Weights of a small transformer language model: tied embeddings.
MLP neurons of a small language model. Each row is named by its layer, matrix (up: input weights) and neuron, and shows model dimensions 0-255. Each number is 500 + 25 x the weight over its row's rms, rounded and kept within 0 to 999. Numbers have three digits each.
Before each neuron's rows, "fires on" lists the tokens most often at its 100 highest values on Wikipedia text that the model never trained on.

fires on: "S", "T", "R", "s"
L9.up169:533465432495528460437523499515520498508468519493487471535492518519471460530467542483503501537484559551436500456528490501500508462507485500490509514512503542429504507513496493490527538492500493459490504498513510514513479482518497512480501478532526443502512518500511485457481513464549482504513496482459525488487534516534483496482497499475499481488523482502478534535472532507454493507533480493517469503468500488549499478551455532479501489499484516515543494499448520510517497527541505462486510512501538475558461542490488473476544518549458506496500510479502499473521524498482479510487493505508484487466474515511511477497525524454523503508490505512505493463504521455428503537481550491476507476487472483510537496503519526536498517483477512495503544475499461507508493479498501

fires on: "| ", "/ ", "(", ". ", "/"
L3.up19:480490534479473493486499504506512469533470481490439546500495533474563464494497506502464494445472524495482489501482492474479505539498452503504549501512535526447487543482477473515490515514497536490526500509502518526560517512492532488539454503545519537484502485473496522490494552512489513486513492541508466475530534496511508471489488492517485498474520482471509521490473506511500466478481497476485534555508471504512542504500512535489518534443514498513438508518479503533504456503503527502517533506487451483511539511500516510481539479541482522525485493475494487501468514509505501570510535515501531514481507509530500453490483506499481511492468542524489532478466467481490545452509497512477542521533475465469479466459556480470487490536500466510507477491480463515515473509489496

fires on: "un", "mit", "via "
L4.up418:475470509524539540455517513519477550513475503475515470506511543502521498561530482463494528500524548495502476470507492468536522525464509527477544504522482493467453524495458499510531478477500504499491513467515513507466490548486504433507507522523445494495530482512464496499491461484500510494515503488505509461480471493515474505487489515505480503477487521508489495501464518528496516496527535524501482514449468502509468452448490512534512533477559486539502464533548537493526490477483532494499455516541497490510504530515511533473498502523484474519502518491495539523465508484511545477498472503464516425523482519491506497502502520531541529488533496522469460472464493498497454466500477500480524523566510488448524473494488507524514468504510521489472501522508498494500444498509528

fires on: ": ", "; ", "\"", "from ", "number ", "sp"
L4.up376:513515439573486500495439474494499462537496517543473465536487496485487533495525523506457484543520546503452502485542529490505478484536497493466526456532482483515499475493478537482501564499535522517514497478486448476472520485530491516503467482476496521466466487557530486502506471490528477514489477495534495450492486489476502465507508492443500505494500448509475499532502522494509466519496537460524496523480489499460543519540502519486534485509510503480497473489480486494488507490486509486480509493537507490433508521477522510512500490499533476467446519507512490504479506494558497459505490515503485531516485521538461484488455517492527502517495526503484519483511453436523504485484491516520520486483461533526548541501494487497463470517511524500510508498471544523522509472504527

fires on: "had ", "sub", "would ", "et ", "having ", ": "
L3.up581:433521480468502479469523480519438476514529536542506488530466498555535520539501511499490504512479555538511487459522490495479507471468502466527471518475510511539475494515486466497501464498497487498504421520568488480485497483497499507449469511496519531478522463498494483504478521486477516467524474481500547495457513534490506477477501498507520471508468485501521435523489510537559454495522506556467456482498513545491478502459493529511502484487505492505508507479485470493482471502516486486476475543542487518503482510504438485518503507506544501470485524518513491527525490481536495495459488540537530493495542496516492493513518514525496542490528523494488499497497500537489497500504495527523478511502512506500516510535534505507513457477551539482484468518444466520486505471523477

fires on: "N", "w", "W", "cod"
L9.up980:503538506550513547464530530475487527561501546508489539504477516535525517505519480522473531495519480499496465518521501524508506488477513480530464492460495496495451525491424466478488491500508498506453483453461545513466527501501489485519506494503485461529523519541488467464484489490483509514513466530513538497515490540544484525506478530483514475481480462492517518539519491503531511469488458471536493517520497517508437505472534507514476495456507496480490457458521522480476449507472475518492526503488548514494493499496522502479510513499495519516575500527514500518510503513466505493499447544498523500538500553475484519488500507469493498485465506472529521494448492492489487506510454508515484507523516525459467522485506501484473448494523493497503517543486474477475488551496551

fires on: "str", "In ", "Canadian ", "col", "ell"
L2.up379:515500512476473507497529520471479452477507493525532510535482514486509519504520519455495516533498508448540504494511509531518473495516477515502471451519540511517486491505512525513492487475564477494523502544513532485511489473482505510499468426502513514555481479502518529480522503475461477563491475483518523538459507540531489503479502488456500444533472481492467506532472473474517483508474477519514505499518521481521488517496505502534536506481511477494431496531477461481509444516516502507484517503468506436509513459508521506446544495484504530531507459496465475504480495459486535477512510489479519501508500523510480492464454511516492519531484488526522506492551511523504501501506470562495515500494537546511472500470530447507483498560497517506491515523525514511465516449504518

fires on: ", ", "in ", "200", "194", "| "
L4.up206:499480508467519510489478477529468494534518502504538527482517491470499531496505526542528516496533504479506500511493478503535534517490451462483516490505463482548514514486483519511507538470524506477499542475478508508511499480483557495486489458483505488480541482493530506449470487470553503485522453506516478498493514529528484474437537508511519510499471512522510512467509466552471542495508490518497486515483448511486526487498530512482473459516521512539485488511471538455498498533477536464555563508509510495481520511514494487506487479512445482524519521489539490437462491485497500499517520511532524516502525469517479509569524458530492523495488507528524521486515464454443525502507461504483468510500514495483469531478522485529496455499512483534511505524439531527463503482481502

fires on: "W", "a", "histor", "ew", "–"
L7.up455:523541482513453500503492491502507492538546505521447501489479494479501503482478466509518531486528514525495527516514488476475450514493507491505464517493500498478523495466522463462489494481456501500505495500506561495502493480487465498479508450513487498529509493536515485501496487491496509516521505495547468465530501545502488519504476478517503538518502466517516550449521477490528473501516430545479521486475485489453545488530536531475462493483511506512480524465450536510493511531505518503518536526464521532502478470525519526515503531479518510494498550502503455508531553508484470525489463506500539461468490519508491529485535492493528491519537472519537470513488506483496504496563468500451518497498478469500496453513524516519454484471468506473507513531453462503501421536526517

fires on: ".", ". ", ",", "| ", ": ", ", "
L9.up91:530517542535529497462488507456543529509486481511476477509517489483515542493509508490464466489517511549546500491487491513478469488485488490498504467488493508483522499550539487534512474521488485535489485485489525501447514499529467502468439590539511470527502482453559506509511503510517451500543483502477526507539523535507499464463511456527515475471485472476532525505509512508464473488521484483498489520484486549489524501524516460512478496506493510518527475540487531510497496460520467491522497485523491503491548521513523533494546526472509481488495530489493502481522506463472462445455485468529491513477499496482466521505527462502504516493486492483479499532485513456519463493527519505511527473486528456495482539481516518525513450461520463525518480526461495506483481504498555

fires on: "| ", "- ", "\n\n", "\\", "Wil"
L2.up0:470563490438479476475524446496525457487505481485514490480531508452522512481467503503485531498504516536466517511456544506572486512507489495509510513523498493517499518458478537465500508507493490490487478468478501477495544497528558448476514468504513495487507460531496518503474481492472511491483513493539543470510490498514487495504533490503458425505470518524510525490513473549538511518484498456471536520524447463509516510485486496516514497496474545517490461468462508498486512507501523479514511528554459511560499493469501488450430484510487494502505478475546520503509476509466493523495494554508498539506525478514499504490501484493495517517453506563498481515483486520465489510484517494485527486491510468491509515553558487478528513504479518505524505483508518479503533521486506

fires on: "| ", "G", ": ", ", ", "the ", "; "
L9.up153:496527493511549509511548537513509469453507492519507513500538461500497524472524485497503544536446528512448479494491509498488486509489456537535525526457479530521503510511486478539466452494474537525475502511486464418511505518461519487541499535463526480472516490490518491528489490518481499494478467485522469522482528486460546452546525482512529492481484494499490543524470495517529542533449455456506470512502469461495518480473475506531488490496502459509515499478496531499487499526479519508505487560511480512492521502518498523499548508487492509496472511526478512513478514527510484501503531495503493539493478485514507482534521513466512495519540502463468575489496532465484507522500445507496479517436509475528500503471441504511505482489534501503514483517503464527487499493503534

fires on: "N", "as ", "n"
L3.up64:503482469532489503540484481510462504543510534516510504480468492491490540529490497512484496500529481508442513485522523503524502461464461510501508495465513474475486495527452485507496525514489494538481475497520553517448470497534516514524515503511500532493443528518484519494500453439497527470507515477493541478508466565490539478496500527509499520473479524520492491486478545520513505524481520463497499542491477543453474526515553492489504486475516508480490506472490515494467517477496466450542462519521529491532472505493480536472521467496527485486510495530514490498483484512438502454489502559477480501489481490504472523467497523506474515488495478498509516464487532501532539534535513519497532521510562537520544495480536537468505464522523494504508523493466490446484487447488491

fires on: "| ", "; ", "% ", "Langu", "R", "ating "
L7.up404:541482493490460511541498495472489559549479492525481498517473496517469482517533512488476534478493474495488541490514486506489495495516503460477545480514506490482492487492486491504506502508504462509521496480468517490512516546501473515516509485496510538532477487530461494506525473451507493511530560505536522548436509537479488552507491560492505505513500477527485512513483509559515500501523536506474480466507467492527505531509503489487536511480520471464504499506490495492504511494517505508514488514469522530513513495439521492536538492479505540479498520454532471516530532482474500486462521472461501529491483473462451528518494528502464534538464498507557503489517502528458498522468522536453446524471532528475470492508485461479462483493527473501550476516474549461489489508459510

fires on: "and ", "or ", "et", "|", "not "
L7.up531:535523469545539446496557503518459505500516487506499541501523498463478473514535503464448469506502493522503463494494518486509533444505511476490503513518488524485498576496519465494522456479486460507483479494486522510518470528511480481517498483499513497476512501483487466506490526515525477530562455474498504508516445504507478524481496527541491524516509515525453445435506491488465534491533501510514489460532455481494527482471516472500511487474533495458485532488455480477514540496512473484463508486491515517498509536458508501509507494505497495487513544562506497492486509512473498521513495547520493516543477532515487493499520514509525474526477509482513460508454469499500477522471471514498505486504488535483515478512515484478496494448513463519517488480539579505531542529513469

fires on: "sh", "| ", ", ", "."
L9.up440:499509524556507480510467525499481494525508527528484465477510505475464501504517493514479510462537507493485544518503539521502480485517475498533505513433528499511529533506536537523498516503480540516497528499478492533515522490516448486464472541495523452524509503466506502507522513534473512510498501486449510474510507516488495492499468508466536488496516506478507486520490538542475517479529467460495496491484546468503547505514535527494483493502502463520464529508518502466474488512512486465485494505501456511442552529487506569469496446483517537527499550506518528479519490454507448525507475522498523535489502495529423499471501503480468514496495491469493519463574480455524532471521534505475509471492468494530506504520508522487493497486541485510533461470510514476501536475512503

fires on: "r", "\n\n", "ren", "initi", "ern"
L2.up771:493473484488464532518493463490528513484491486519493501494489504474483493456463516507486477461530520446505479537512494481511518484515531546491514506483503539456498492486447498483546475507490513533527504502498504491497513493496490522518494474510498521541473509477495507525508483494485513517498550502485444503524504494498501507472491539498492498526479476529456525517529480502524547486480509498478495493522494479535506547523540509528534546506492511502482529505479502523520474496454514514513481477560467464512512538529441494548546504435506489493491464542540439518504496502494485514451515499511536469514519489479497529518495513469519469532520529480517477473532558455499476505494500494501506456510417487519427503524490521474445507534464495523528534502511501491499525510463491

fires on: ", ", "), ", "., "
L3.up108:500509494459512518447517509512524487506457511476508539457523497491440470567463472489505521491482516479473510515541452474500512502500484537485452507527523494536489471507502532507523450440480542491521516480519558513507498479552490480502498483519473505482494535512499495496508451506456512493522527503530509489485438479544487492466526438518536489530491518461517486470534515493526525484496511536506463525487474471522480532525519496485487447493516543472517471496515469502494487476461503493496513524487479500484533520512534497515511508532525479523531521506509518497433495472514508498501476520505514511485490483489475507539515499533526504498511453494539530527503493493521497511505554533519506489490544442455500521482522498482525533498465503471485453513507514542457502498505506

fires on: "| ", "sp", "200", "; ", "|", "195"
L9.up819:521519484476510511483454476482483472533520523500498551524472513550473428496519555501531511522508512480452494510528463511476475488488493500524520506499522507454515493503549474485541478510504545547498496498528525531520503449465527525494513490532490493486480505512498550509487498466504489498519528516498470535474486467479493540486490509490541540512533488436472462511528484477467520484516502508505497449508511515506484493532489517501541512492543500510494516528515472491517463505519483515506501472463501502521509469509517489522495471449470500482514512519552478519499505512534498511506551446488518488532520454495460491542475507494510516507448478494528477485463537494480450472514551510478467499516493509489509515531470508505481494446466489499535496467446541478506505521461466

fires on: "as ", "a ", "and ", "'"
L9.up1005:529462500522486516474529481560476447535495456505499520504503524508478492488492502481464507481513569528539511480516518489511514521521508492540467522486514507496492543523523483516513538461449516488501467518523517485507492528491461522507486464474502527492524457522565473485510489490511509456520480479473462507508492525479502484518489510494529509497483560501488520547460496479467485495509493512481527513506493475453522461498527459467480493480513447532524508478523494554545483470492489493550498535479477452503514487497465513508468482483529476533520474479508523487473449501517513489508500508531490492440490484475498460508503538539512504452501523488467501547503552495491510515520491506526539510500523512529481484438503507487496516537491531481474497509488487502435508462477478

fires on: "own", ",", "or ", "agre", "produc", "announced "
L2.up968:504517507464473462524518473512453505512490493515526496506495525499497526487520499494526492449494447514567504501499495502502473488474483453510516462517497456460505504511516476492496510559531528490537483536523499479526514522497507539514516468534476557489521482530513485479523505498507495460552499490480465494509537513514492524483459475496522549486516470527430471467540510521499486460505514486498452510504499508470459531495460465517535494537479468485504505487495473484536474486478509483505544518495541490487509480501516465476502508484463542499517487499527507485508492518484452531471517455480524498572510480484487471530498525520499506471483507489496495474520533512507464475487503532497466542545495449531486489493497441540455526500498509518471491512524509505444507552501506

fires on: "sc", "m", "end", "and", "as", "9"
L9.up39:492521507513468469494470559483509497483439511510485476515471484524463443491529475473462482516531531498463529502525549485507509551503480491528502502509507504519485542462534517517494513448509498533484517482532490474524512530528531488490467516430478481522518511512463517516493466465475513470509532448507479471462525483481458530493485484521504526506492531486513510534536465534477491484466500473471484455503488517512503499536485512520530483518499507477489539527472504519522508511480520466475513523505521491521530532514474508495527501500522508491464484498514552491539469514457503486469454532508530523488488446494523526481527498455515458479498476512493533463471486465534521507448503529492454514506531513486477540490487498511533491516492491541516497531494490436535479475504481

fires on: ", ", "; ", ": ", "—", "("
L3.up4:495500535530522487468508495506497499489480487518545545470525486483481504499486494499498510538521511510499522520516486525493514517487487489456487515485490494462511456552534468525468504456481506500508498473482479511486498496546540479498493497486471542495454536474477489510509482468441521476474522508495487460486466496551468502507484454508514471523489542493531547415516494492499463490490531501544500499450457472468485562502489496490516471488494520486520522501482499501479505523485526506501503523528458452502511482540514470507516524489514484536505479522476555499506497489521564458458522508479514471465499488540503505497526509520501493451523527495502564491485496511554517506474497520511504522514500482468474555533560506488503468507524494522502480516516562490470509476517534

fires on: "s", "S", "ex", "pos"
L9.up651:477515568500469523519499501533532514489477492482498485534528494489441496507501531484502535497503498525477494517509476506541474535487488489499493516498470471473472493480464549526486502494538483476467528526546481487543501465524508480465534564502519500521466538490533476523497491460461526520499512490484496497480498489512517501479503482478554480540496515542533450537519510532433502490490494470523446465494500509534522502517477504463482489501547522511504522486467508534493527490477539450501563501523516503503453491514505500460501494498510464504504505481531463529534511518517472502468525463483462530484493492479494496510538494483570519533512540441525481486507548487487518510480502480454493497492514464467520485506511475528507507457516510507472516469535530512512476489503497

fires on: "of ", "the ", "| ", "ic ", ": ", "-"
L7.up564:543454465503479499477532506525496486507494488494517481500470538483505495528472521540529492495581489480485519513493434508518508469485548507489462536482508513540545506534473516497502440478516526524490489549483492509526480505465558493482516512489502532523517512466509516531504531502472493473494508516513532478496495504458484490480541505478464503512484494529514504464512517522514510515493472476506495484455499494525511507537454480501481472440491538497493473478482483479511495439490466505505465540479492482511463495487520475464499465567531552517468489516494488491488514515523510498470480501488525497500474490492524515500503444517481542482513523556535455483493508521553496507529458513504536539489538493504486550507468517510473495465527519492486492524484480478506527486554482

fires on: "most ", "km", "pec", "much ", "f", "Kn"
L2.up989:509495464517498458496515494535540501488521492526503493511417472495524492550476493517509540490459494484515476481476467487472518513441493509497494515481473499509487441557496498467507504493465495515500539507457491478486558501511517503505524545486481513542545493518485489503495475529492504520512514506504503518433488524505512472510486475533499478468498487518518495531464491464516496478465475491509529490450526479523534542514511486515470506503542517504471497421456479454493519520488475548512523497504476540496505507507499510499497475455442521509519483467517491496537527507494523491463455457492508524498525540491510502467535533542523486504545460517474504474526500525519489473525469504488511485504540475476500518518491486507486486557542514464506497460498500533523534511524509

fires on: "t", "m", "tt", "it", "ind", "and"
L7.up836:485478478513500504524484497515514491492496526527493477478484537471511568475463490503454503513488542478485471534501498473480532496516446430526511506537528539538492507509569484554531493499560481514516459483475515503472507511539479524475477524480509496540498443510521543510469451532479493502488523472499462470451513485488531522503525526512555483523490471459502460468486491510509458503457455505551546480504490492488508450498486499502508494498491495531486481485519515511459495478512506529492514526503474504539485544490539483551490476485454508504527517466501509562512517506499474496510450503496542485432512473501486531474499531469474501465479501515524544485496520485510511508476510510489492526494508503497523513494529508488523501486501476487502539517488511478508478507481497

fires on: "us", "ass", "r", "initi", "reas", "tre"
L3.up848:479483514496491561535465497485526515510509535487475502471493514489526526434453508480517509524529503508518507465493560468556516514503486491465514511489511506489505501531481500495490471544485528487520511512479539508477511520504495483510558516503473532506535507475488501516533482480507519452432478515501514464497458470516491503516493504496489511521482480539449512466474461527526521493475513513521486505488485449516481526488512521526527513504484477486542517559500490576521486503468501468485492505503463537506516513495477457542535515489483532502473512502454505484474486495459493539466492481509518450493513502455505521526472499521502465499499480506543525457533507465466503473515513462456457523508510542537513508486509477483516542490520512539502465564514522516486508492499476

fires on: "pro", "for", "coun", "f", "by", "rul"
L2.up712:473517506518482491506499475500531492508524514489501488523480519482516477489547515512502488491506511489598428506510493463533487505488474500490523492485505520482526547473486513536492526554533547476533479513498522470553528531517489499516537467457507518514538508510484512536516511496553494472485450482496490498491499507500480494479521495513525518500503520481508517529510495514508517516525494522487487531501487530504504511491518497474518481513512483515514521485452501552491502496478515500498565517495460493499506440524546495462500502487458478531480493463504433455533484491491519475513501571513457454509484480458439487523479541487498557484489456508519510475559513465494513485480520488464516489508482506530489478488484467491510501508465474507500465496482482508518498545447523

fires on: "199", "a ", "has ", "-", "is ", "and "
L7.up49:505520478510522504496502460527479449529438526500538483508530509498511440527551478497463523531500436543505497455509508513455525500493473526501536496488533483517490501538513480508487516494487482501483516505484514483464518500498483447497524490531455500484475515491534475505517519516499490514478469487503447498523505515532454466500502523494487550502478524525530521486510510470497469480496509480466524515487512464493559489503495488507481512510547435512521539493497517523540533519513494527495501573464449488474505461498524518522509472491509538482472496476534492532498495484528463521460464476485452513556489514536525484516471561458496509471464500485514506517514486501462550493515507513522499549492507458495487506485500523512475483492482529460479500521501492498472521490535510

fires on: "and ", ". ", "was ", "ab", "J", "un"
L9.up499:517499468467472532503511479506499468478501563506496442467482462478512483538522485476455479536558534551453476457480517501494537507458474543495463544477475518503519526528523496548520525503505487494490488506486454502506532531483534449538503519513477488507535499509484477508516515535520542467516453472471487498530493528518474485483508459473488490523515512515519513507499521506492464516481513498513512455453471523496545511487530505479473525491504510500504480527497517534539497516469555508494541506500523468494512540520530486466499522453512506516484468468468514496503495525530477468497451530536484485499489495475472503480469485547506500528503514495495482468477514545459487487478500501489501512495478462506511469514489505469531509490521465475540472515493463572481483470501495

fires on: "| ", "- ", "between ", "|", "{"
L2.up409:524530491465503463534530469485481497490553535476526513495519520471484527496485484542435483503522491494504507489486470501481479488515520490483516523493479495486477503516549517497470488486476490578455466521503489527463495487494513493491511492513507552492519484526473536510505474430506498547470512512513490477501465500490516528546479499490483503523481482532463509483475518519505489472510524508469543516477510504444496509530459499522499521500493473509501531498467478523503478529486459466514529529502490505534543512480512513474440508480488446475510508488500516492460517527516492478508476479504466479472521471562498462472493505484518480494479499516516519512535494509519558493493520487489509493498564458523489491519555519493467556496438498472456460505518500463533531480537524

fires on: ", ", ". ", "2 ", "; ", "\n\n", "\""
L9.up273:546489515510489458488529522540483512475463540468475529521485500460495499514522528504471470474522500493511516490517483515515529532492528490510515523480520481483493512536509507495468515482477486481544508544524533495517518505493509501516460487503491537489492516511467527467494527517504514495482490535515514567521488510560466496496509543465493499472475507499524475534511535486534453461474516499589490529480455493489516465527490504472530508496476499501507502503519501535483471432491507461472463461493495491489471494536497552540529464465518499527517516496494490528493444465517542517457528495494524527453518525487532485515497539489459521523487531490515463478464515530503518491492505489467473479513474520477518491509498459508459499499518493446514489474447520489492511442492520

fires on: "fr", "Jr", "ser", "Inc", "family", "Prof"
L2.up167:515480512520571491433472490520517492497475549498508513483509489530496451486513498522507515528498458485455460494511539469490468505470568474486532463509498507448532479470484501482497486494502473477493508501521495447498489505463508505535521515518548487514484521512500475483472550493505485480500487515508485454480465500479520517469499512507476506507508511472456518488522452487540469536479445552484470546561500456517489522486483549478532469508478500484509536466477529496553467526495473492510514491482526505531513530496500514492513497509490477497517526517518492497507505525484472504521525491512517493458508494501548524470499480468502524502498512517458485508522465484460508480519506508511538501519545491555548509523487491524535524518535499469509506529527534491514439539492477

fires on: ", ", "that "
L7.up697:470509514477489440521511524482467505468476524488475517506509502513489519539484523475542492536473564514499527482489456507508467519486501510533526508498495520519496528467508488507488522495436493442504492540493506531511520499500544490486537468502535556488487509509496545474511520466481520509502562524518487475523490482483500463519502483448537492460462510473504503491514482458515496515515458516534505480465521534459509497493498515522468493513472504501486496511539482497509483445482524452520493482525463485491469484516497512490537519475531515556522546485525471507453537513499533512499547459554495512501502523495481506559466522486477495480533479496462517488537537474507540473487504476484521473475454525512477480532507529523508481494491502489559489543502514464480505491504507

fires on: "|", "am", "| ", "of ", ": ", "thing "
L7.up211:530509471480501458490501477483539463536527458483511488502469494522534504516472458527512520509507468500513493518494520564484511461476496508515527545511476531540514483492514495495497468532533551523491466489516502480501490493435503521531510531544512513500510489544482513506494469481500492483512542526492549516485536470455545475531536551486508523519480462489489465489490497512518492521511462508464466534507451496500526481550526551513478495503496532554477531482510493481503509468487481529501483484461486514508541487479502528441495475504515515503495504512484539486466478488530489489486492462479508495446494493547498520508491474470467513556512462540503488534484498466506525485497465506498483520488499458470446530451452533483502473506526465522506484479518507479498493528513512

fires on: "ell", "col", "il", "ropol", "az", "Col"
L4.up31:528536478502464488504493538478500497540522467484511511521506494525496516511503489503499493519505547509488522475530516545515505452521522484526432488484513538514519497497508533475502512462467487511514560530493528503481504487489514528464484502503504514506409524487524535504508480498512466537453485511533490477495472527501484508480542535524470491530513495441485492492459467469500506495471500485513510498516467461518495517540512470493494472491477472497499502494510508481483504475512480470504540530497479522486523502515523500476524495514498491507519514518485454509466524460493528511519479482521489430515506484507501538437497514563519555523534497508496462514443448504513476513479521527489577465439495502470476464503494500459520519496496514544535485493494473503487496553491513

fires on: "a", "ca", "Ma", "tra"
L4.up678:478521479536460500510499492487477501512486533492498496512530510549450535457517524517474504454511493480540502531479493506519489510488493516489520513513508500472466557535500537470518466484501504481519517543479527494511445532488483492461499499510492473525499518494517532475493499490519466498493492519483507481476522531522506488513458496499473508494499482535516487470515483520449525522511509505492426488489500458462545512496515521483488491476494476455512472461486470516535483509497500610484468465460514497523498502515503508515465512504539512485483528476476497489510498496532521496446432461425509504473520532471504478552492547503491500552493513509500482490515476530525512563509475497473517488495531540510504533532514510537485510501497528478507519514497523459498469463498510

fires on: ", ", "via ", "long", "Ma", "non", "stra"
L3.up322:505458480525534513456526486506491526500456503515528508485504516516482504511474484470492557508506512468513487486524492490551507508490537525479453497523455429508501471565500496516526478472528499448501513526496493511469511487533449496517491469482464530520498524466487470547488475496494492458528520530449549523496478505533522483486474500492519506539479529508500504472552519488512456495473502503517479471507499545514471548540515520473494507448481498489514478449513519470527487520479508529500518503476472512497518507521506522489515517511508462513512476541494531508502524494450525541466498541455493476491455478518502470510525496498529508508473536503527508535518493502516523532475491511516496494485501476527472528510508476490517472528454535549432504506470525497477488496523556

fires on: ". ", "| ", ".\" ", "\". ", "G"
L9.up322:519544527481476495491496511535475475550494466491492547487489503481514514471502518496507509529485515529497545483513455517530499516497493495493477438500509539499518472506510541474503523520459486498526500446489501478485500539498487469512466505515530521489448511477533479474508526504530489451512546455515503490491506503504465458516477472531551469490522445520506481504483508547514473554474527483521548535455496526532496521531505448473484509474485513502487492472511543486488500462493464506499504504501478525535489486512517529483501503525498491475477478485465507464539474493502485501514508541538521454475547516526516459515453579518480485507485543492530569482526512517457469489459487478510500518481500494475508480497506514501505460498512458501469518494461498510490487498508540

fires on: "r", "Gr", "tre", "the", "listed "
L3.up227:512484541491488552496491528557484490518484512505556495500499477485459531527463435512493462504535539512536464512504496463555498526495476497474522542483545487530462518496508515533477484514523512505503564515465522497458466471531492518540498464484477515513537468490521514506507511521502469460484487505491483472458485507497489499491534505523446491519526572493459528505513521502519504509484515495529458480509450477499510481509484542486485488499495506486471472482521489520512544447507542497521487500500488494482516527519494503547516480522551502490495503491460517535485495488453507528499493487497484453484543516484502519494487497463535493486491493506558478470525513500491518499484494514553504508485519494448455528458519513504528507483560481485474465444503500515517503477506494

fires on: ", ", "car", "ar", "ad", "'"
L4.up374:517541515498519520492485457492467458471496498471501501555517526490524520484451508533538476518508522521529541515519511491541480483499511470486489509519480486514505497483519517536452509450490516486501470481467473503523560498478482514485525530514511554470518532511487511528515468480489487461510501501468482533498503501469501501514492520527544497522521540519420492478479517459535491505531488455512512499493480482490505532504510461495470503473508477524530498520524518504501508519459494502472544503500509465483498490550457557511507506487491466501530480478487559469508468496507504516460496513454445476543525481493465537502485488517524534479475473515485515508440504511515529510520513439551496510485536511446456509525527469527489490507486476510521517499473506524476458473501520

fires on: "dep", "he ", "they ", "activ", "suc", "ref"
L3.up92:492486509538476520476473490515523536492478483512520492471516509479515510525546514574509521523531594498503455491508525484513487539515531464513499474467458527530480484476507507457505478498528469510501533449506475465485481511493508503477518498467516478508497512510524471510533499508484415529470494502493510522499478462529554505516465519443510503504519524534499493533546507464468481519522510554515478531497510477502498492487487506508462458451518500481488500504525524529499496469482469536501531495493515507514530473515537487504480479497464521517486505481496524540480516494456518514490486508528516546482496468529512446466507442523497487501480501504488494504507540510535557479481497460501511513478473450477526513511511506512444494513477524533530487498512503478488490546522498

fires on: "- ", "| ", ": ", ",", "and ", ":"
L2.up60:542535519540510498511510536508502518495483519499535471475519527456511536501483478523469483442548451508520539559466486527475455480503517490485520505506525528538510502453524445458476487515472522473518524478496507519484533499512502472502470510512492488525506499496497521467494506475490482483465531482490537476483488532477511492471508482499493520526498505537499460492539500544506491505553473514493537524504462497505504516522444497478521538487498489479482485481512476453495509499549476481508506541519492492489487520481542496466469533481485456537544504515501517469494477502441449465531465496481502492495526528500507512508500511475437498525472504500504530526516520495502491457482498502491516532484521479468470540548496500482503560454511528517511502527527525443525535467531502

fires on: "e", "h", ", ", "x", "R"
L4.up338:453502514514508474477432499519524538487523510504470472489498536509490478489473493545523453507503528476485488488487504442489482514484547527534544519520507468530527480525502473536511512525496509477499515502527478516489503534499519469530511556523514502483498510484481486487522516484485522548499509493486502494504560446528502570493491543497508498509472494473526535507456480468504479454442514526492510550523499454487479502494508475494537533510498471501433487523481564497493473486499552531530504476461459527483486515485505521502504504446531478471496515494548518525510500493537501488484522497518505496483522477476527471480472503499528506542505488483481509494501490462513547470519468508457539498537481498474497499450545506493469480523529471468513496455515505485489492509485495

fires on: ", ", "- ", "in ", "er", "Bor", "e"
L4.up672:460515491476519504485510507494508544538510513476526475489507515491482582515505501527542492495483514503452522524491486511536470501534516472500519507567489509527516503541479464489524476499472516532494509499519480528503488499547526447497453466486504515502463461501487505498501557504515533543521504501480472487492505484490484447491536488456493518501441516455518512464482507487522508488471498468490512497500524520497506503509537491504485494524502466485471451473453506452485529524541509487537541533507500455489527471493486528510486496473522531521466482474474474522478491513515487453503505516539470496452541496462490505544500515521506471525537489500464562529491508497567553532497462449485489477523504514495508480475510513497483481517471501509500515506460521482479517455493495

fires on: "of ", ":", ".", ": ", "6", "8"
L7.up264:488518459534521502503469478513498505478555522525469508517478515534521492521485538535524488478518495501446490541480501462494481464476549508472456456517470517489522483519522472503524467485494526505472491496492465477490453493490529525504484528506477450524502508484532477473517456476512450484534470477489527530503528542504478516521508517470502469504485494510500468505477513514502474536506506473461464507503521523492492509481525536534503481520511547504490490490541487463505562463498513526475479532498465508490508494503535493515555511478526545539415547500508511492525411489496492487503523479474535514495488495487481499502497496493478564530536479524490458498502517507522494499538491515478511470471499481516473522531483481499516472448496507510532517483501476438507496490497518